Weights of a small transformer language model: 403M tokens.
MLP neurons of a small language model. Each row is named by its layer, matrix (up: input weights; down: output weights) and neuron, and shows model dimensions 112-207. Each number is 128 + 32 x the weight over its row's rms, rounded and kept within 0 to 255. Numbers have three digits each.
Before each neuron's rows, "fires after" lists the tokens most often just before its 100 highest values on Wikipedia text that the model never trained on.

fires after: ".", " |", "\""
L6.up1288:120136169083089155120109136145141079109132161154155138151078164088104149069079123127142133126124112125066135054104082097213151161156098148068084164079130121089133094151172111163101142103157177139119137077173150120162156091165102091125139114132138135208099060104110168150085124144138137161
L6.down1288:139120145114149158134118125135112119090000159124137107149161100140155134141114124116167145123131146151105123119000112128126140146144130107145127156170127156096110114114151130128136101153130145091127141135119103122119142124113157120142125135144117121130112137126131149133143113115163125141

fires after: "2", "1", "C"
L8.up345:168128162115054153153109155150117099158105108116082174098074100143114133162039133116171142095126152103143092161187085126171121129106087145079084120100136125057145131137156125101196133114104185126143066023138168156175156124124118165107146147112117119120193149120144174141121137103086124058
L8.down345:136162183086211066182095134171156148122031144127107126094152193130111149096092123141083138104107092140166099127214152138002137187147155044128148112131101142136181122089174164148118106186134128152106136111159085164113122138148152120103093112086136124118111165151101092102084119121172109103

fires after: "0", "1", "5"
L4.up131:130142135142073145064138110200131115143123146129108175069119172117068132132162102149150115109163103129088073078139094102121130152114162153102148126138128125114118091126122105121169130171146115154125158063144135148154153042087119079105176177112077143150158130176124114180177086082109068065
L4.down131:113098186158146161145102122104219153117111134104055112082150145141171059154092205092108097174155157186183137120099095068140115102117026129225192140110102175128138156052152165108166141140166134169119140086103125119114102112148184121135178104114126113137100139164120197134121118076114126077

fires after: "|", "| ", " |", "| N", " | G"
L6.up24:151030092164113226116167155192190157129157134122112168115141138149114143127107119120144142163112114110138160123117136205098114085122132099169082085115118134183101147179120154103117136163112119141111128113112128094132099147130117117117093158174160090092149101142099207143024140135096151207
L6.down24:108183144200113109104087145180141191149110125100111109116067107133124168159054171065176155166083076091184092092161098158187108101163092110171048096085142148113106175117136130195135181210146064098104091111102129139145131132132080155135142139113113178143094134072160080128065135156148133101

fires after: "\n\n", "\n", "B"
L4.up252:114126152149115142154134160154163075136142113107139076128153114131150185095138075114072141155167160107099099113133083145091137085114100120157147127089097142110131151099144033156112143158123148119148138109114175111175117135147056094077161116039104117130124103147099165137106093067101132091
L4.down252:124136170161165149091164144166148093143173171129120109125099098100121160115074082074099134115113140173117131124196031161116109065167117181164123171080137115145124126106042124162103141171102161087153142102097078127180081094096149167121189065068148098094198140138063094156140125106150146098

fires after: "\n\n", "\n", "B"
L4.up198:137066144145116127133158163125126056119124102132189084212136146120123159092113076091184138118162167103081157097133096202167119147112155074105121132111061123131120150120153066155127200118105120124151129134123153170166151164143081109126111114123156184188120133148156115082103115082167130132
L4.down198:109141126130145154091148132126174119146062132114109153130082132098126134106086139100172109076106168167107159084035035133155088056147141150117122130088116112127148093127102152116114112162128160089152145123138161154149133074118114133131163086073151122115144144154133099137144083123125134115

fires after: "–", ".", "6", "4"
L6.up275:123122080182149172147134196164128106116130106137140120148087111086105139127129084153113164135046131097071125105122133149130129100069139150116180109156069105131143095147079116114150113130148131169122136136117165133087172124103107161143100101136085146113157117175157228177135102120083134129
L6.down275:144062087159140095136084138204106108094077123114136137166126075110170145063192145146139116113110089139121156100110149100163126070129184158047175088118088078097145058065120197169155135115116109115105114119141117112132076139131048129184181111160132135132075135173106162111089143158177135083

fires after: "\n\n", "\n", " |", "-"
L9.up816:151134165143144174020100114129126155142117123120117117116108161175129125065058083150124109111196130130075156126084083148127086142128136150151100160126098146140097108135158119123172140128159141131166126141132123082129156120075121112184115155098108099142185057121160121083157094193104139164
L9.down816:110153153177150104152093134170151086106000112160103141130169098119130141153107158224135121145137083234135141097053168118127092143123134129220149101170128134147172167079152162119127151099093106099177114144060101140131114091155184174104107124171118113087080082118046101122094138155150164086

fires after: "\n\n", "\n", "|", " |"
L4.up275:157062117112100183114144152169146094156126210129125138108153179142126125126155129070133152136214069138148099098114158165148116073147128133117149103129142108119071104191137106160144145106120092177127103128165173071139122080154100168080135179099082112134154126067139129167177137129130124105
L4.down275:123119121160151097088202133176115107119057175070173152083143133137155143058138141078147102133141133142171084096000123121134117077100099115117144135148108104083158141157136132210112134099125099156130150116144098136108153146172165133080113101094183133140114087126138152158092174146099131137

fires after: "\n", " |", "mir", "|"
L6.up324:135106165163116173116168135160137119142138133084160151094119121158170114117069138090085090115137122147140111183132086187124085122101071109078194092114113081118123177143153120136112133119069166157206103127140122102119127151081084081089121176094151086146179109104087091128063106127130109102
L6.down324:118147110126094105121081082197128143147173109126081124078109090103158111149168156125119137118135098125121094064158171109175120173116208093114099127088204121149161172084110109157077105159151096126097144129103159154068149129105134140141137127164117169145132179192140135152128153198130141173

fires after: ".", ")."
L4.up1452:155094188148152164130174131161118089205135137156169078138064089175146146092105174079156066150098099150071169118146150139167032131155101121091054065078046102141171053191159108137160108129166165122148106062155148104149167158164120111111132144115144103121131108126134175134142101147144134115
L4.down1452:121136099139142084136083198112124115108016140097115166094108167151080107141108138142107104143128107042107124152000167118157187116119145104159146136151193137102158163065180174094151127095092112126121169115153130159130119108132135137129144136144066189191131111129106149121134159097178126156

fires after: "–", "-", ".", " ", "−", "°N "
L4.up83:133108063155155117153096140135100125101114150136131106079111120141124146128093144112184188119065118155132097148145102106128109125046137077077157149125145120120101099081111103099133192149126122143123148092105157130148148161114077090156126172167109159174185159141109137067139116096092158164
L4.down83:140074127121113153106117145108149141171179116191155118130186120148152181124124121132109156255159088091124164198118141090135088142104072116125156127066208103124090202100187135077116139064198141125120129151138124090124106082110132128076141130219127106109119147118113090093184130097105126115

fires after: "1", "8", "6", "3", "87", "88"
L4.up1298:184141127162141115136130129151170052126127088145116138102147124082073129161132160129156150117148125148098157086159082167107067156130190090069114124176106091098161161142116129138154155091078184094177112070223118155120080083150136124106139148130125118175140088163174178159151116094149111121
L4.down1298:080149150113082066130200051180151102111130126151103145161173150099101079105112159111156135126148089157158125167157151179179149141154147052113106119146182142123100119157179126122126133082103173120205091143152087130079169152176138080115181151074143137076145088117119160128140145141107197090

fires after: ".", "s."
L4.up959:150083147147135072114128141149116162129119099079106121137091099178115155078098132124070099103151093125026087118159130140143099148092147097094119118105027061131138167133132134124155142186137178135132166096105162122138211177088140132138141169127170133130175149161172134121156085167106077160
L4.down959:153165076156082104114171173197153104145053107139120121136116144117093151069102110117169145101106119074074155137118188173109118095121194106083079099108138134155129126161117101133196133114109129125125074194135147125097144184097082146152104114113091173176169153104107135155151187157123125146

fires after: "\n", "| ", "\n\n"
L4.up1063:120099107078072134099145113133170084151119147170142112106152124112102158084163132134117148166162083096128179095134117166171112146078103119112083156122143128148081114162172060128163115145088111137129097088177125113162166123146073074098192179128132156155142113140140112118125120108125118189
L4.down1063:130116159143131152167129131117125134132027124103154127160089138101139148160078092090141114097042152154095165083009099106194117132120118167100088115106150144090135128131132152155110125111139145084154151099093148126166124121140166133179082131154110148111166113083168106112082099184119156159

fires after: " | ", "0", "% | ", "2", " | — | —", " | ."
L6.up110:118077167069120106091156129166159122139144135137147116160072105139119129052213081164203147130050101144073172075120128121184121099169089147147138085102149098118100093095162160158096077160074167147189113166095131139119153094164116144132073122141128119120151091097149138168108137104122116120
L6.down110:131149093160111142114123113144132120113118167133158142076174169149139123146145169156082136147205105139121081161135112129033108119104143127097103146174096104110140158146128165111133169119136082110112098093150136132140056184130098158115161120116143152194095157115112132092130123166140152103

fires after: "–", "\n\n", "-", " ", "=="
L6.up1111:126087064147120166127109061152135134203128164143099118115086045151084145105081102067105127127177095093148145173129139144093056178034130114100088152140122101137119085119135084135150154156088105113143129126150140133156169122160101109120160126147152127088121127138113098134178047128111121132
L6.down1111:142156110094123181108117143099141125114183120105112073105132133047167125195149133163191137194086126101136101133142130178074130186128089120128178102172117132184063150116152123133106101146124076154113147115146123162093097140070143135166108121112104128145119109139142104158145147101061171144

fires after: "1", "–", "8", "."
L6.up1185:137113079132101140159092130176096116132151120079140117099113064125103141136115113099150141132148114128119125147163051198142086106101150115119104201105151096192122086113136069156140177126106198128177095117149171105142192092135114113133107126135094137091105098180185108099145073118132132133
L6.down1185:095099147128109140176163129208122154091108057127137110093114124148156077156122105096182117231123182169176101126202196109086090101131071062113115189158146145132135136116128195167171092138161107153131102096146128164157108097143120110156160135126120148123143149097105078139052085104118128127

fires after: "1", "| ", ",", "\n"
L4.up485:168136171171130110085201168112117144152138141095111176122110154178143107126123207152117143063089152138095097119166053119149159121110160109125063174134131114111116140181136145157138185109079097111171169068160133155136149138146132126061116097138161114128134100133091111219118099120116183074
L4.down485:104172128161121156138185164040123137147145135058120100150150157143176143118110133119100204119113141147177133078129147140168145143120101128142133134116157136137144125150127108118138158117114058182148095112160116141090119162120140117161133134178169073105151123099077098160146144098123199100

fires after: " | ", "-", " |"
L6.up748:091092068148118140127132112170055084172117163108139113145155130176079127130137106099115109155118092137153151073128091101076113119120093181109106140146134106123125173209132153201124138148165117135150177160135137124187140080182104139112112127163104123148138173082113108148157107155122189179
L6.down748:149166160119176077098147150098141141099211128127162116108158164053144118174168109139100133149120125134164137154050083093129136113137123117140149125122071180111122114100154122107109114191139148182133126112115077164053124128151174101167119175129203104125118168118150100095144094103124112104

fires after: "\n", " Hot", "ear", "ox"
L4.up727:133096097162078164109111159142158116122161166143126126161109102160138114128061142127142090078144106156102114132145091180118070134168116131097101146093115101161133109154114103131087128136091101147189117090164166075230108158193091045069074176131145129130191142142103194157084063141124141103
L4.down727:120132104102121094102141163118137167145247117074105107125169151114134160148136072135110130123126151176124104180240116104105163121088146133098148184123113036162154141173129128128122149118087096111145160108154131107121181132094119065141108143111133117128189083220166100151135143101127131088

fires after: "0", ".", "2", "1", "3"
L4.up127:093103077108086101106110114176133143173141149129149110086142105144113098135141139162118114106113063120116071067139123155149120156096160171099124151133103098112066130123140106136116107110093161143105130129129121118136089092167085101118109161143181158103142151151116188120117043067145156167
L4.down127:175179145144151156134102108125154132097097138125156127067170152135113167144106131180107149198130155126155128211183105124115147148107165080159093107086104131163151095108172123087113072108104132126133071143145114090125113126153147116177098131081165145129131142073146132130115143082103178152

fires after: "1", ",", " | ."
L8.up956:121117147108066148127170178138155109123181127102135128093105120147125075128125160153113147152099138114046177081130073103166144064107194139143081153167111143150071127146155101127108117124161150148122128070099114137177190175181148184150111146161111089159147108131108101205090166119102172147
L8.down956:087071122150145098133160070142066144167176110164125123062097096169130168159169186164051103155158118118124113135175135146096102138108147134243157139122114179149160082116165137106087075167179202125174145085095052146093075167129151152161156083158101097164141145142102133078127142135115178096

fires after: "\n", "\n\n", "4", "3"
L4.up1445:190051135132077133140154153077112122116119121166178105122138085145196120138132133088111116148130110114128104179118089182143115136114148092083164081120149076083115140169157056167203177083113123166134137102166195134136117152134087149122113147118159141133108175110160172170145094116132075125
L4.down1445:124050154114110154150123121104127101134000126173138160151137091137114127143119109084117177120068103109132147082000104096181175103127085181129124137165183127105111147097096120137131129163152131143138128084129154118148144122170149129124121131155108114145116130177123132131129119136119162144

fires after: " | ", "0", "5", "9", "; ", "8"
L4.up780:133122078191127121128141103125089174152132113107152181128093147166146141112100160178108073119138145169117092071116060123110136129127157197108130154127111134097075118178110119154084109164117146119088181100107138122133116087151116158140056128167195119120164156094078123104086104149123108129
L4.down780:062133102122122090116130102119119158141149170111162027131121104081112131156114120178078123126149152192096092116138105125123198094192111119112146109105125130067109124155188146170043112117140126135115120160139155161091166076123172132114113112148133066146175204078122104110020108150165094102

fires after: "–", " in ", "-", " to ", " until "
L6.up1345:143049144157085162175196124093103096192156178125131082161047127181126108103104097162112154108129143154132147107130190096135126108120141109136112087166088159086091109147118115122128116178130142119142084129134118141166175152165092127116087143143173152081134134124153140102104091093174107093
L6.down1345:121114146144145105116171097137136170195130116086129145135176129101116134152124127127104195215181137092156132126116129112089131176121146134148215090143182092156141137162122102089113129146165072059154123074080108117162146092137159240179137169140149116153085122167070080117082120114100134138

fires after: "\n\n", " |", ")", " |  |"
L4.up1555:152126118138066155131137134176146122175121112046075113159133107176166152126054088178127069102172069106154136100123088137128102132125177170121115134155062155119157141159102170137091234163115098128099140130167122120155128175086078090150114141115160160146167116138109113096115131100071082119
L4.down1555:105138158173110145157089150193165111144043128145133112145057126079145146073163129168142084098135132109153130154117097120167100094127126156134136087088129165178146112143106071157146127157094152130107077158137132175086111173136105134102101085111141114124168066126096147106164173195116122141